config = dict(
    head_dim=64,
    norm='rmsnorm',
    norm_place='peri',
    init='trunc',
    optimizer='muon_variant',
    grad_clip=1.0,
)
MLP neurons of a small language model. Each row is named by its layer, matrix (gate and up: input weights) and neuron, and shows model dimensions 128-255. Each number is 500 + 25 x the weight over its row's rms, rounded and kept within 0 to 999. Numbers have three digits each. A neuron's up and down rows have the sign that makes its largest values positive.
A block is one neuron, or neurons of one layer that tend to fire together. After each block is what it responds to, as a language model described it from the Wikipedia text at the highest values.

L3.gate25:506501518485505522551539514450516522474486468505500449492510536494508501496542447518498507515483545489465478496547480483481489464481475479512479508501505555486458460505468516451512457529509499505477544506494520480473508494479451485514488477524509505464510513489475505481526474500481486481489506443549467531501483488492530488506486512473468553522520459463505457566494494500520451479488
L3.up25:494470497500480553511548498529457473510526515484497509467496562536492493487486499472483544488504497499541463522474476539490519437541482537516519482505479490530459490477483491491518505525492475519538506481499477471525520475528499510523493492506516487515509500504474496506513494485480520538525474480465500472513520477506500514537486494490513467504509536478500488531481496506474567493483
L3.gate74:503511489470502492517492494537521493504490482534519523488484518496493500517487485520492535506469466553556452507505500465485556502466500520471504505451501485522483490520492447521483490523487460529475569519510486482496493493514498515499502502488494505527495531483461516504512555473506500512497510512496455522511503524492551483474493497534501501510485458497547470495517480488518470528533
L3.up74:524514512474532478528488503509508513491518534498528484499538527518457476502511479512501522481488502528554486501520476430530479517500467495466525506461494427509520470561514499536546465431448507491515493519498474518517533513533503508518506460490522518525502482466472519505525489468497503502507536476479490483520471483482550498515458480473472492517498495497568449485510488504532499466500
L3.gate136:486505465531488526478404534518532497501524508550513494475542531526488512511511473476516488477537480452470510511535475544508523529505493500472486510478451525465432516523520515488537501517519485543484484492476506515506489521511509520494511486523487499508499498511502490501478474514468565511456476494520476514484540499474484478533503494516501490515503545524504477505508472554496510476497
L3.up136:526485464514497529465548551547522510513503466522506503470532495478494500535486526470483480508496509526519509466535497518536510539479454529462499461487544530545507475491512506523493478453495491500487481511502508512479487501532471503518510480527525509510458513494536473500479501469498488510469533468521472532462510502542510483502510508541499520467461493495516519502504498474508504511483
L3.gate149:492468517518483536467488511501510449538503556518462465497484510511529499524511538488547507533566525447494488485503498480521496472505525475478515480471518441477492469507488479491474519483467501518533495540485498470473530518513474515550513519489492530456500472487545493506512479520489524503463502484497532513458464487521483526506507476519493525476491438468524493519542487499499496509520
L3.up149:454502503480497503485484514497486435534497528490477505469480517472520493520559505471483473538524546494496525493538491514530507479521492473489503484474504477530504484458486504506489507473512499497540510491456484496538531471493562472524554516515532522469470500491500512514505490509510469502487541530484568496484500477488505468499505495495468489481436499538530467511517496492495551487519
L3.gate370:489493490482547540534512488435481476489497477465462560493487509487518504540448478511503525488503510524511438477533545492502437479468502484515477498501520538546518468498475513480512520512471467507517484508537494477493490497466485499476515427480503507507429499477474492527488482506469538470470485554492488548491478465545494518491495452454513496477505477493508509459485516545475498493462
L3.up370:531527438542487465563496490490466457523522502468507510463484496486470513491455492511546495526481493523497548542540471483524488504494445514516502473462491487522493495512484501517468487482514457508549483487553485491478505496501525469515536464490440477500501513497479503495438527549501504521485509495479506486466558525493524467494510517477521530498440497474518495493482494512501520515450
L3.gate451:497497538509500477514455488506457457496485511509512480504501544471507497479546473502470497504538474483514524525494533558497499536521508517508510519521508524517434513517480530490488490530462502484504459444503539491473504501487468474501539469518534477473505511476480493505549488506480529486489478544509492499506448479483518532528480455440500500485507465492517496452491465524482553519487
L3.up451:509524472531521494502517503519471479492506511482519514511512540527472475472521480525487497498498550447536440518501501487511465521473558481531513452533503537528474512487493526487537516500531529504510474486523475485462499481515462531531501439525499515537503529494487478472477477558500523527534463531473441489475509548481491475468495498485496511504483527501454524521466477496485548488519
L3.gate545:490511523494538527481514495506524529542507512442523508526498500470504496490502504481526458485505484519479426504522514489509536527485497491481458472484495490575511514478492528511501517483489517495479513449476491494557544537480496478479538508499534486470527483463547464502507514521513519517504487465486522494520507476525464529482484454512504475514502474481513495498471496507508507506497
L3.up545:489483451490475518488479507540487460505473513523518484525554505446507479487516522509471515464525457477518509466546504489521490523558524492505494516473551517519506508510514480536471511530488494463505556485511494476510506484476518478521482473467468505509497526527509493477489488509474529504503454525477537503486510498516521482509484445463480511528506457528510501534536516505496501483465
L3.gate648:480512493503511504513488559494504503497509482486457557456482461471485533519485494524514475512544496479502474518501519509485492487512473477495498491510523511509528471523553525476480451462486509499468493495468508482523445490485478523520489463494490481527490501496506525507487502487505492522473500541502495485516475496499487480496519477487502508564545518571487527497536506540481538516490
L3.up648:477503528491510463480518499502516506510459507505510516457517499480528530485491486506480499524540523547504507493482500480524536496477482518480465505494427497504503476470504501493513456496516495444471517510489523527504493481494499469566535483499458490518461540531515529443494512479481554499520484551471524521500486494489519496508514487544521500563510481536506530498480520466540536499507
Description: Responds to the dash opening a new bullet line in infobox-style lists (Density, Water, PubChem), and to the second piece of a split word after a short start, like f-eature, F-rench, th-ree.

L3.gate157:507496479510501548536516496456546507503471515524517477468463568520507473515528501509509528505485504538492579517463531492480526515531468462497521510476487481480523481483560520461476480487511500526528538493494513523491486510479495537524473513510534487513498488504522520528529497499457524449489507447533514481464437472510475502529522466496492492475503516499513515520519485535512464480503
L3.up157:483451510509524516479490470493495485515433447489518522526468488491496485481491504516476470484513508532527523532471542526484509548518508506478487483486515511484487492518532508464484502476485512539509484518442514500488471495548479480478474499482483507495477515481461469464503481516487511496502520469522490543543520501503463465505493538484497458460441459498464443485503515532482538445546
L3.gate278:520459513483511464497490461522512511483499469524561502503528470485499515482543508514485522453498491470507510489493462454496517503510532497502496502522487498484512510500503497540478510473539503490471507492523496490505522493487518500522500477475471535495485505527505525512521550536527430498498519494528515549486527529444519479488465563464537470479462491509475459487492492483461490478504
L3.up278:459517493505491522497486483523483458492494457535519531512487475497472546477532503508498548504547555499502522516487507506466486461509532510476545504519467563519517522510491530523510492477518492508459502521489543526510443550525456490459499529493462531483466460470530475541491528501507497481527475508516503516430504485512500528516520551507502527483507512524463478479485503480477499492522
L3.gate406:519483493463487501520535529506512523535522509489517514484483469496478500481525480480462490497490481471505524503483531503501518526493493526491515504478462460506469490529505534488506498499476459476505501499527519479460513488556533516534466479509472514538511517511479472520488503486465482531478512505502488529506469466476519477528503525495495506500493489541486496443512570433474486471512
L3.up406:481533478506510535543418515448468510484467463523537513538498528500493502527487479481493478494505524480515505505489499498497512455506478470482487476537506505491487536537525494493425495530514520538513537477492516514521463499460458532534537510490547465488499489483507550478505516498527525490498515466485512492508479524535534497536472539513459506445514527501495486495485451488483499494491
L3.gate429:507518541520498496502514554510505483444457499485524463464483483466515481491491491533489516556434502505495530503487486469502489501521481505469519494514441483480440477502471460511512526523484500483527529515501467494488475471500495532547484546476499501474490510505487503501534447522497521470476503495474505536505510487502514465492484533506541514460539494489483475499468457465517478488509
L3.up429:519493474508523455534509523496493495499514438527501536495452481491531551526519500512505522507452493495503512539477547423460471465526530496497507473475467478487519481541525472471513506514517528483511532550497496513484530481448489504490486531522508459494494465480460533461513509516528520524528470478509490525502486472468461530496517525563474462515467483501516525517507493495499503487492
L3.gate543:436539498498539498435507494486526465544524495538515492511490522490523473463503494508527491520531537523463491507497514497482526511552496504463518487479451503469467505514486475554526482488496502516456495467474499511555483504460531495477525487504475461490477474537521481490510482559484484529497454451474529502495505472511519444457493489530506454518511486510487479500523534510526506473521
L3.up543:520530497494505560511524479443502499454474501506485510506493538520542498531481492472535480489506469523533513516476474452519446523473518510480466497484498466489491486509530483483499497521492461507489507514485478500480484488530489486504530548496516509510506528484503500503518501498470502494435495509477471471519516509508533545498490492478493499490489470507509509541451475509480529497537
L3.gate598:495493509492483487462504483505487528525492541556537468523525500450489483493484500535488488517489480503467493497506497495513534516525502521478513471501545509480474485501542549538510541489504473471519492453477480487457487525464492459485501464513502532476537468493492478517480480508500524497508502518474493483433490527508511526545501480487493505472496464489504511444448477531478473515516
L3.up598:508528563507509475555494495495497495520521537493489498508547471479492483491545479499494499486510530468523518479510443466479498530525497524492487509510498514470488455544527516459484508530547494495517494497475514512522493480486504502482451475473492479508487485515492499507485541497484475463479508527535529475497496487479506506482463559510487457523478522514451526499525432531510509489510
L3.gate654:519505514483532468535450467507518507505497500496500499496498533468541515489504541517522522509532508464507504501503499503544482489493492488535500456513502470503495483474515536504473455503501506462497501439492516481498485507473514497512503480461466553531481503507469464491478487511523479529518489460516479520509521472515512456513536533451474498506521570514503456491525471527439535470500
L3.up654:509495474514469501520527505502524533502521530497493487544476482536468515499538446515452477488476494468513446530513522468551505489525517506481497466475481516495494514490473479511425554504525545502506484516516484514498495502482469504514516511506518517511469516522538511472510513478497517468505540493517514500434478515481492499505511509522501459506519517503522495507502497454495483518469
L3.gate672:533514510531525527510487503512492483526538486556521510500451457522452480484545481507479490493464500500527520486526513501481495523492500538486476488513516514517463454512476527493522534515520493479467528511493535487529488474507522498487474516457523466509475501481516531490539496519484502496517447456517523508563520463537500528476490547522485508495488534512494509479503531463500490525525
L3.up672:515502482492496535513473479563514504499524506573498469492483450490477454478502494498465484510464516464532510474490478440509504482540502513449542510492525475518496536495521487521504531538521482485500524450505500527520537467531522514469491482465518477485471482467488512487488547477502512500536488499517458497496511473526549507512536529506505496547502501532483510486478510453505521530500
Description: Bare space tokens filling empty or leading cells in wiki tables and match results (after | or a line break), plus is/was after birth dates in biography openings.

L8.gate281:504544467506502554525503487475521496515513521505487482508486466505523485529514508518488532527537493518497477432527523482505467512514539453507510526520505493509476505491488450479481525461540532498554493433530523496492526510538506523540495482539497509515498491508494499519469484491495485522511519465508530520504475480483512444535506512516474521465501482493505480495523499527528507543470
L8.up281:501503518500513496472503522471508483508519508553538491543514497497499506519458524488521459479492487496504530484487509460508551481499473485506459465485497464528499477491464437504461493487485537485488527510482462503489508503493475477502511486509469481510511542493523486514489459510516499484442495467516476523542454480472505498472528482528510476486526481493488531515521536523496533505501
Description: Bare space tokens split off from the next word, often in wiki table empty cells or before rare starts like Z, &, ud.

L8.gate492:505491531513480486481452534512521498484498525507499487492498530533522533485535519485504551495546511487524463449475504490470484535474479498488503481530545556524490537463457506508449442539513512534459519495532504518501510527511464483496493496502529534533516515499465507477509493526484476509497485516517503475490518513476495503551494527475503504485458511476448492486480484556508498501484
L8.up492:496498515469496501478535451468541533526475469509526496460501496506433512529523524475471476494532465490498498488521499512480513512476491498527475443468497528528504510509465488511467501538496467512496533452472451519557498497485479459461517504472481499486473508506509512507502490461502520520522522497491449473467508541518474479502486486513502437500494530549437468531524503477528503511487
Description: Mostly markup in tables and infoboxes: line breaks after a closing |, leading - items, and |--- rows, plus coordinate longitude seconds before E/W (82°24′33).

L7.gate139:497520483487493518508481510466487467482482461532510495569471482488518473509501429475485494523547540522485454475489463482481501521532490521551505522504530479496481532513485531511482503505517493467472491524508448485474484505522478502511500501506482496542468505501515515531462501544491522451482472486510460510485490543517457496523562511526507509503511505527495475470506494523500506502488
L7.up139:500527487483470474460478532516489504514534546504547510524520529530510490484497522476493519465498532544506487483480469491540479491510489507482536488497499536500516501499526490516503475533470517496468496474498476494496512508483508451506521508470449486540458542448467470504519517494515511481515485502490491508495532505488520566482522471531480442494510504515463525548474487522514476488498
L7.gate226:497509485548550502505445499515538452535531477515554526496495489491467496478514506534543475502571513476489504488489477522489444513530475499482500503496457526494488495500544499526514535489480488473531504484477506513478535523494493535534468507470486521543492462531470519482520492505478461484538534491524498502456499544520521515507542493536499481464528490518523470496483496480486502526503
L7.up226:542454516520499469497485514532465511515506508570505544486518510501510509516494486517488570525509515511430521490511507527482529489508499541469562488518447523430532530459479514532447504527494500487525483514490538507488505486497513499479545512505516497506452480515502470504476467514482470533535471504508515499493506539493456471442486551483522514501434492540468512543516485533505524488553
L7.gate269:484542543506502500466520493509474502514501479509533507505505501490451510472491524502468524506534470506505501494526513524461466483516534497500531506490474499523502491507543473520528512516512496534464504498500537492536505465475542543506487563446473512531492486536497487477465513457531519513481526517485502498468498461480522516513516469536511485496489517479522500540505493520492523474529
L7.up269:525497503524507473508524498482480511499536505491483520459508509481488494432497542543534503478516477499466460531510468478481480454503493489519499468534479503498509510496512508445454538491517529529496562523504444526524480498492509507520461530496522522512498497526479509474464520538489505473505504459493467514508473510492535490499545494494527457494476541513476506549534486510514516495527
L7.gate279:521465482490531518482494508493535476460515519546533476495501493499546475533484498486545501481485501508559486495505517498505475525467448531541495459491496517479464514478484473513514498559483485496545527491463512528522454488488496517498467476492532515521455512490520531533538481518503479453500505509513477515525513445483434508464527542492482492501552498500515476493500483528499543474499
L7.up279:487472501473539471475477484513515514500519484514484509531503495546543495546518532508518533494508537529533439479469483504543504500481487502513497485491516502503505515546490481505518491511487543498504541492526527503514519477483478497494465488510544519501481508508529528469472462465459515497503496530494448472499513517522451510541553520520508500488508501513518497505488499524506529489510
L7.gate325:531466520554543489483485495545493465482507476481529513484521538487502509515498506491506512483532496518481460501515468459518510517494524506498510519501486490514501540508525527478507493521505476536488500481479513550508497459476526495485509504515519497490462534484525537490488499495465524503512505552519469488516486511535501470497525498510503538502435441518479509526495495496504463554472
L7.up325:522537481471492523583491528496497540512510475466485531542467501490462512480519472505497539489525462471520490495523490520515501499490492492482522520519430497530479531445472533504496499489468510456488499501514500511481497520471550500519568492485468520532514490510514461466498504518506493506546498515549520500490483503494515503477490527467481513478541542494491512515504476526502513502541
L7.gate382:493511511515487477519481500468512535537490476469495506499502562534552503546519519536513506497507500421521482488505493499457495470492514478520547546518480487466520500509491538488551488503521493503500546524503502503461490472492519525441479550456480495488504485475495473497483502549496537479510491503544468486501485528490494530484534484496534505502542458493468502459521456494486502538476
L7.up382:500520482491508512476518487474538519488488523471525487524521535489482465511462528541522517510494436485517505570543505496561466546513491474544483461520472475536491497486512478494470499491507482457490511503498494503469496507502526475457460502493502453492522475506488498514520488504504541506499483495488495479510514514523504476509504522508525485451457507497512502530525517504477486509555
L7.gate544:493499522531539514488495431489483456507530533517486479474505516545526458492473477487496506476533502492503522451490500514498520473533501490506475504504492520477499469524532553468512527501514521457482503464493494509455489475524600483513468534512492504467509533484541475460504457504473510499497495524507499518480503517486493511467464511450464456469521480488539512539446493516509511518471
L7.up544:485498498523501510522486468492488504508446484540470533477468468427515476501478511500493520481455562547517490466491482518495502508505543532454515526469495516511494494502535552484495531493545486478519488526505519504512511515497479528511509524490512503518474514551536505492529496544477501480501532477541518499491485526456459504501485540524515510490483557486490523509479476531546490480524
L7.gate656:511498466519463500470492539464503453491463520468507520515510508533520504505519495472484474540474532500528517556464513505480508479478455522486516516436485572481488496496517511512526541515515495528484487471536501516533471461503496502514527547470461543540499532490512494528512507522493473477484470476529489517537472506474483475519544553523544491533487521500540498517502515506491495535450
L7.up656:466470471475526530489448518497460507486444542485486507477503477473471471527536504449514522487493525509577516504499512522478493466542483468536455544498518543507524485502503492544479515484492542524493473511498487528521512475516523526549483507496508537478488566486485508478522480531459532531475517484502493449483478515481504542516538496467537453553450491481495481505481481511517505486479
Description: Line-initial hyphens in Wikipedia infobox lists, mostly before • sub-items or Website; also mid-word pieces such as com-m-only, G-r-oup, and the after at.

L7.gate307:509526496522498467501477522500511534515518503502539513520513502491486530508529486489525498489535504474531546466507517474488476527508546469457506521510473476549477496532502499549480550518465482469489459546499526515467507497528519536492493483514470504512531515482508532497513471483496492539544476536524492501521509488467525463480504468467484477522482513446492539513492511514508518526511
L7.up307:530523482473466491509477497491508502498502526540513546469512518497519511444457483515468534490491484513514505516489513494522449495503509509508514484483490504522498454495507508523521509514499487500439515517548443523484506479488479485518494522484494483501512499494495491510523455495492501513466508508523507535568508518491514515489540467505518510453522421528481495526509488474493510513532
L7.gate336:528472439448494444477483552506516503524460500467529554504537494483493484475508517495495505510523519476520516492491530506504544502529484475467519460485483481461522501522517510497477542543493472504476483452462478511481481535541519517488500507529497553499559443493486511484485506477496468520483467496528510493529523483498493493491539547529521489483514530502518506509459503528493505486457
L7.up336:500524457468516499536514515532455516564529492475478455482531476544478510462434490516492479503509536529507517481478535484455517465506485524494543506484501485505457501480481479507538527482513500498485461508473503524487490509464547482516475551544517539516492468501453480512501507493455512471503499504447491513502523509487501490451532523486489501505472519468516516522489486544448577518509
L7.gate337:508495475521497522509496450521499484536467536522553522513517483523500516492498510461513553545510471507517520490498510466496533534506495510555533520522487489511525476492539512490490523498532496530509516513478440484522509507512535541498479523513451489506511491473513500493532532479489487512526521524530501473466507441475490507513506495532507494505465490488508462532516499504472551506500
L7.up337:525448478443538509515484511504533489516534507476533510487502484532444515469489509473463514524485488529523498505502544505529439491519529448516467475529533524469539494478489544494460526516510510450478522504499506499473491501492490475472520525461522508488503541444476509512481533473551480519455467513493531514490480498501490494445451485515474464469512499503552520504514514493477505474506
L7.gate343:500491498498542479518468512511518505500471528453498508498505510559468537521524462503484529545496514544513500499517491510515514464518488486478488496506459504503490453458462451514467528495502534499502542534524533471438514520486520541510498552485497502529504501497430495461517458524477491541470489528561501523478493509517522532478477466438483509500481501501509488463486500464480503545475
L7.up343:483482473504488494482487521509506471519491492499473517489493520526516518487502539501480503561497485500497569509523478470505469502547503472496524512473463494509473490496467492478487493588503515501507470523501494515458496496507501466528517484476516481478508529478500474498519480542465489540484455526459497517513465491478525481505534475476479528495490483497542509502497521517513516496498
L7.gate470:492498539472501507499504486488465527461475531511480511534509514458490466514511510531482434516474472475589507528518513466452452473486556451528556503501471451533502499470531474548483535511446526521468503513530477518503491540492528483493526510544480491522490510514503501490519507480536507512501548492504503528506486482477511494492504507485441497463482478490479472510473536490509527500530
L7.up470:540483493514527546497493490526501519455522501534493490491535522510479506487481525516503465472544512500580543499494506514485490517456493458527479499480502475481459529521424526479520535533528519499475471477505494506464509542489513535513497491493527473494496522488496492457447450497525491474545474479494511539499517502522526535478434455497460531480526509527544488519475498524486470467502
L7.gate480:504499512520505495509533450554486503485468495543476474499547526491515513503508493509535518550484454491483496528431500510523472457461482482490510483497492505518450495517491510498539513510484525515556474538513503527462523498550516533553474487496497475530478480556506527521517496498541465542501477500577483497512538485535542493500506494487516462461511503532497517516499502469504477503499
L7.up480:500495492521496500531517477532470524505494533533528462494452456520499502473481489502490506523494508445502482507516527506492482530502522466512493529506522514507510540520520522486477550538450517504510593475507474514505479489515477494489501483530459466488500505526488479494546508496466511495473514484488503514520511504501499527525474537456489480493537491475499483529497533499506492467500
L7.gate504:538475484477531499564495511486495485525490503475492549498538466518473519510502480500494497494492493471476482469454542478516529503510475444485480513497533442518512491509481472451485492501487510512467498472503501478468539537506462537538442527477482512483533494504518492465478456513502460551492512463511456481535462512518479523472517504512509537484532489548480514469511495476483515536505
L7.up504:505516482473572476481523488443490506510514517511459489519518526488489522513523539526522524535486545515452461505523483451469522494509482465486482482513504491474477488490457538495445524501507478514480523493495486496493499492531537517538509492488498520474540488475523522468510505478498506536524523459502494487525499495540449456467515498511447480469505510503504462482527518514499480510496
L7.gate569:480477513475518460447448517484489520500494504531526491478493511497495502501489484491459494478510486511486473502514486485501507474512530500534539536515534520512499460526538514484481496537477508515515504495494497477448504493534540516528495506505516492506509533528531497544480482469521512544461538531509530484478531538490472497489511480500548499489451489487461511535501485548497481494528
L7.up569:506533505497516449508468526515515498516524544504502515518459529530485493500480478485512495493502498523537497493437529514550519515522548446501495498497490538483515502521525493561458476489518506498490496456482504498541504516471523519538453500505452530458526531518508502517529487486479517492493497507522510497508476497501477505479500518504483552487492503498483519497493519488477469497503
Description: A space split off as its own token before the next word, often one starting with u, e or Z, as in under, usually, eldest.

L8.gate219:522534512516528516477451496503489539466531494435492506514485525531526509469503515470506502528498496509481483494475530517492505477515483508526507505524524544458497467503545511542483480478534490491475506501448488521549469526549465539496457491563488486480534496499517513527507501494490501552517470456502519536491514499544518545532502522482487498512501500479500479498534490491504481484486
L8.up219:499480508503492524500496495506498549492515492482498545446496512480515486506456482450469503515514454506437523498522531511481516484499463524472486495467494495481460503446523477543522515492497493506514451544519501478494512514498475518495515516499514475519497542545512490469505531497543459493487457518475449506482496501530476528524491528519494482471506465526466492516493534516529493493525
Description: Fires on the second newline of a blank line ending a paragraph, before a new section heading (==) or paragraph, and sometimes on sentence-final periods.